config = dict(
    activation='geglu',
    norm_eps=1e-06,
    bias='qkv',
    init_std_down=0.00506,
    lr=0.00138,
    warmup_steps=334,
)
MLP neurons of a small language model. Each row is named by its layer, matrix (down: output weights) and neuron, and shows model dimensions 128-255. Each number is 500 + 50 x the weight over its row's rms, rounded and kept within 0 to 999. Numbers have three digits each. A neuron's up and down rows have the sign that makes its largest values positive.
A block is one neuron, or neurons of one layer that tend to fire together. After each block is what it responds to, as a language model described it from the Wikipedia text at the highest values.

L8.down67:463507523495499482523511436395501425476433486487579451532415578535460622434538521537592586439462613530593592483524482513511434586468492450557528427460397553487514539524546520530508529595481445479526521501519504494501517496547523517428505435516515463466486547588547541587536571492517529567426498493487539467456366548566517480563500508575515583544469464538526522472514444509493530455383
L8.down278:418483551531452578440499563478556518529506468453522431555499502530515498487555524470521536533461546508374451522538497441516563543506544538441459480445509465525547465467494450447506504530473476557499432586530448545631548506539435511476469553501427474585575499433491425487523544469586544470514478509568550468406477507501452532484459481436428480564452564537501520510432490530463482473520
L8.down287:585558495373491508542508529504505495560481546518518474523478460500547560491584491571511453554585547547560585565535477566496479486597505462464518475420509501498490456513474471489563511462515511466599505564470500436509445487570461505445478519522545565609448569583427527543513535438538493531496506484528519427432466522458601549467554526483491487590487502439518497458499556559533575454447
L8.down353:496474525449470459446466491561430365557500480503462483559447444489490516528541566454623523561521542540468515585452561562434535375482460549484423502468452434496526396534512505534512465458455581572642482548533542502436526473495453530516512520523586445557549499429491470629497517521540499450464503543475500450434468505422572508599490546476412515577501517502533499572524583520524493498382
Responds to: Month names within full dates, usually after a day number or in/on, in births, tables, and events: 2 March 1987, on June 8.

L10.down209:501496484539382493616530560459397410474449489516505498471480503478502480449549527517542499468447461342418467393526439502498457456464490546538525570500472450503429528616496458541554476446448566569457542515544469494558573505531477514546464554499510559498469485628564518479523441450490552616494460549474420432520534552512539391481537574530571452471463466453615501452487568453493507540512
L10.down220:459559470423482476517445543474486484575512500474476441471517469514454478555473490466504486485555477436559654457470502544522523515540509499529461447511517589448510488555456488559457439476569524453455491450572497553542500507493516580506449518483456543470509466516543417528510501542475511561465543529510440434439554420488441509550481540560469453609499477477570502381550495491389561569528
L10.down261:480465508501565503406494468495498597556440512408481405494479475532514431490472393556561427514447500606488413578562443544469552537522610630508442472465495424510457421545458485381521509547440573424575531492414501443551541461535477470590526538442445483462619452482495507559445500560468535503423453492448532511434479428488454454539462399436439528473525532501545524496489508524495477499509
L10.down313:528590537496482530463625561468491488502396475550463534457482550544513505483499501500418451533384572566510599532428539576574634447469421609525429428530499477541450453565473504546556549424399508604610463492413527533453553531474510561598464493562490479507479438498480511590546553488470536502512534581520548547448463525470559392542456488527561506548527528570546493457547554420475448522506
L10.down474:581470502386507512551505498498490488517524442429614536492492509484519452503575402560405493526520490448440549515493526486491485570508509445529493458477510551445506460533563429561416464452559486529570504546606598545481510537413494545582550532492467473609441556471509462520595475515519434490491475474513518464495528481473414478509408521537545407618514497554533528532513504497510596488542
L10.down553:462489484501493541483495522482540484455533505471441433468480489565509574548470491482489440435481518436551595497470440533479618402504606509442476395532462412563575502498513502494428566489486472530457489480558461528641488457518538454545518472438512452508566493513540416542492399581552510466546517466575434504465458483436475503509556540541509499573556488507567535510470495549523492387512
L10.down562:491523577495392532557463552611503456474607458462497464511486474509503457504569486420527482506551489479470443446546500540422509507529475424443500452424469472515556436505493619476503455513528549511590506515553477566539484445505540486494394451582452428501475352401489459484491596502487507480537478570451549486533512567489403486480498558482509529489506511530551520587497482455523512468505
L10.down687:471500464473535506549589415510442546546415503509553340517567509504527536468469492533488478503523492530525616433426534519517490469560589430557553518571450513494463449480457488514455503492527583498439570458466489557553493406583501449520572541519607497502471504602472477519494557587496532535464518480612532420509570489545468490428485476419507472662536507435445529423504461575551484552512
Responds to: Early digits after the decimal point in decimal-degree coordinates (50.5'4', 35.8'1'), more weakly time-span nouns such as week, months, season.

L8.down36:579500527507556518429626557464452536450456501520480538607409506488628526551568433532499456504407528557541466544476516462543494620536513540474482477533566435453471445457560578468562434503498465474513420492518588566537497445553507548402507633527437435536466525484517538535540534563536556492498504545502463549469529484553680483484517516441482498492508591491514537472555478438564503528487
L8.down47:509326491476502528488470494431494527520520509469469471482504500481453518518568521424499503479266462498532491502484512491510484535517488514501482483531515489565504505522477453478516521542508491481518510549494493517513587470524512488524502525477510454576522416499521485561522527539496478500516515524525472459536509505531771464494531529516466484421566536498536532504547495442493481515461
L8.down365:525540576502509519530621569509453469490499384581487504436498544425461483497524547572347477477426521454428516564435476485520496530491578506506592534522528571482444501467446582404530437507539418510536578475522511518424526468524509451437581482478475529425532439543482564437440427441442568475518441573582566541507560517506492439505511507553507506573500474473459470480508489541460497444507
L8.down658:483608490546478537503573575531480499496490513404479488532477503557458510572551434573565519394541509412460549534485489502484538566571501471488421485560450486444489505433531570496543473437528548572560494423426407568517524384589494641460527494493547528473466532473554480505529512577565526457538422532533434519408414523428446363467469522544409519538462601434499447569434473431498426511423
Responds to: Single digits in the middle of multi-digit numbers, chiefly decimal coordinates and infobox figures such as 46.5|7|6944°N, elevation 2|7|2 ft, or years like 1|9|74; occasionally word-piece continuations such as U.|S| or free|l|ance.

L10.down114:520523510463453521505522522560501532462505608460514409473457556401560500482528466544460596429493467520490516416464488382482539568508479454404570446469566525490483504529390435541423488520540471541436540486551442510527556539455459475587498483522451485398454512505463482556400477602561540486387480600453476513498461467471452444510521477526501582411482422451482484490402473522516565599497
L10.down235:622569595440520600434603485496486522560569447484475548546430476430495530510565535525547466517573552490387549446594535504499492429478496559547568553529544473448457551430427432490514427512506511579429526530568440498470561518485527481443564477468542443562514514466547468511569435502502512487507487438520594515500487503565539515471417531441496609465577400519462493573505446371440481387468
L10.down278:465554488504550527376494609541502482404451478514455477484551476456475476544444511504453520440505477507485658529549514572524553486508450534505585503543552464560550513566472478476505504447545514499535449476534564501496526478444508492495477539479502425474479540521484476502491548499545508536558523499518502515521517392571545509563549452460520498687583438563508463381560565434464500479464
L10.down349:498599485520441570589467496452490530481456502536493490451522553571503525440555495505474482458525455495472550473588471498468458508506508480471598496546486599574518609479469439512606509548560527540585489491436492487472464527431495449500527581483500590504434522556561599504496469478528548503456575503463496474582408507481531482448550535522579400545442453478502436561488583589562504630507
L10.down590:489508464490503491508460501478477449386553540572611428458552531498420484458482478498513497556535444467469520596515528559467476528497558549533482435600512510619478555447549488508573517464442564574564463431442469383476483520418524505474488457502422490524507535523563401486478600462517579493404463494458455540451453475557490628472451473548491450598451505455482559550487467508462473403506
L10.down608:622489444513545446499468505370416497494491496471516507506465521466387494490475547529485488483447474592557665472476532508463447530437465551521496553499518541415452563472477541509601482448436562471460501466486439495460508438487539482523445452515432489633540468550525540524389533432523555442504481466508488545490540513570472515495476562442515490576505498581500434457476545440504534581522
L10.down633:578532577520447452533485467490564506473520511519524476533441497535518577585455458538421410518477522555499601474442446512521596542470448566496479518435539490555462499466438488573519482544511549529436541501426532493521483557465421549446521496465449494507509497457453624559447514569479571473532460573533583596441518481515528562468551538498488470541533516528467444529555520478579442488536
L10.down693:513434501524415585478516545447531475557494441526497464510470461490442489478424477541562513514576487468517404458510478497552520546491501509429405518413474524511486618505475496516551502536627421464556550524423550445488586543413418497533465546473486466430503575562585591544593503564488511538604508526508449440548506543480516604537509485385477482358487567581563530497515484463535493476407
Responds to: The third digit of a four-digit year, the decade digit after 19, 20 or 18, as in 19[5]8, 20[1]3 and 18[0]7, seen in dates and life spans.

L7.down126:510582487548483518485456438515523560485451587506591458632445487559491507561377536412393509454499565553507474460479503499533548502511555531475516387535463441432518449388549474503463521503509504621467571542480473575534595525444403489513468521505499494520507471531483558535541546494461463464508421504400469578500482479498493527495579531557548432555516521544491451612567562503530484540514
L7.down391:562518460443516452464605414534482433517528480476392496590505417506438560487518434479448424428542512491511538511470430453478614482540486499514546498507451545511531465462527441528506608524501488417477561466531526550552481447455554513493498526457530487479455460526565408450510458457470486546631577459448575526452500429437466540470461471447514546409498524509442420594432472567573429477445
Responds to: The third digit of four-digit years (decade position) after 20, 19 or 18, in dates and season ranges, e.g. 20-1-0, 19-6-0, 18-6-3.

L7.down114:549522511451530464593508554540518467467527499537528560536503612487485518569505473489554464521428459471553491495543518426466567451486471591533401479440451506527428536543464519512535548574504522517510552452434421473511483448502518456548592505607575452429473473480576440516530577511477469492571453552538522481535559415441427543567535481455566486548485472543538502568502424558558458522423
L7.down252:465554506375490477617444572540512555578509514448492536594483540463492400503435539497427501476512473539481509520480443508498571554447472454533492480554450494456589502484498516558471480434565554500593491498485544505518579605454545457508581622458509472460470472511574543523460480484481383562544440430500616422463611512504537519507546622426421473489506519383561508512494525504509531454490
Responds to: Second digit of four-digit years and early decimal digits in coordinates, mostly the 9 after 1 in dates like 1938, 1963.

L8.down27:529457504421617539511525528463485520478463528490596414640493559575446529528443519498488545379498469438563500575521468468518429454484554526498571572464599446493444549556413495632522438562485526516471466511463413452484490499487577451588555523529501490480456513492482535420492521580397509440479482502477509499549503490514488481431508575473508531548535437588483446461558504462545519438498
L8.down78:514347531477447482506502480477505531544509525450487464491496460493494521532596529449488493478271521528501501463496522477478489517530515523486455513501495470516469507563501478513557551552562478475503554499496485444482482498485513512505496536485457490584490458482508511547559515515469446515527492506501483448487504516559711477482471492569496466429537552512527567500493450432525539496450
L8.down120:598397496478552465450416510505510511489548415512462491508586470484424530432474544442428446553496399445576526513458564530500536493528504506531531483518549502521446586538485413514563545475542470453614546505426485418541430466505529449480480486544495432467425435436532543553497557548554385559472508559515506488504504518473596466479424471598502551470553513517493499460484446479540437545490
L8.down659:499479433561558521534513516472482419488441485433339358462497535456445456504477580427551452525407544547587498465458453551483492432440416432550529508527483478572488514471523465421439442485485515462539606529472547428546483508488427423495499438503512465496428476476518436448498486516584552474473475501538494507501519535501547490534556466512478501461455535537505537458547506519481493446472
Responds to: The third digit of four-digit years, the decade digit after 19, 18 or 17, as in 19|5|2, 18|5|7, 17|5|0; occasionally other mid-number digits.

L7.down628:552508455377532463414545466455546463554461552467467455445549492464527518416517523575559469507545456483456505513484531580561467542495500381544424422500519515520507498560549409541562467524427604583507549503578503556576428503396605472519472516465457515546483595523457573563471465437436536543537516482541518470520438462486577541503522650478515458528482503521522510504524609586451590473469
L7.down681:557534434451517512474509536476504426621466539464586548526569465536479530521566515545431481497497514543483524481515467563481442451489490560552505555481483484509499511577469487486484533427489551509599554573499540510514463443558554567486400545530515507556494543537474523540489537404566456595554564488538530548368426452530573558557515580458579539481425477592509457415504507507538449420450
Responds to: Month-name tokens inside dates, usually after in or on or a day number, such as in July 2014, on August 30, 9 February 1929.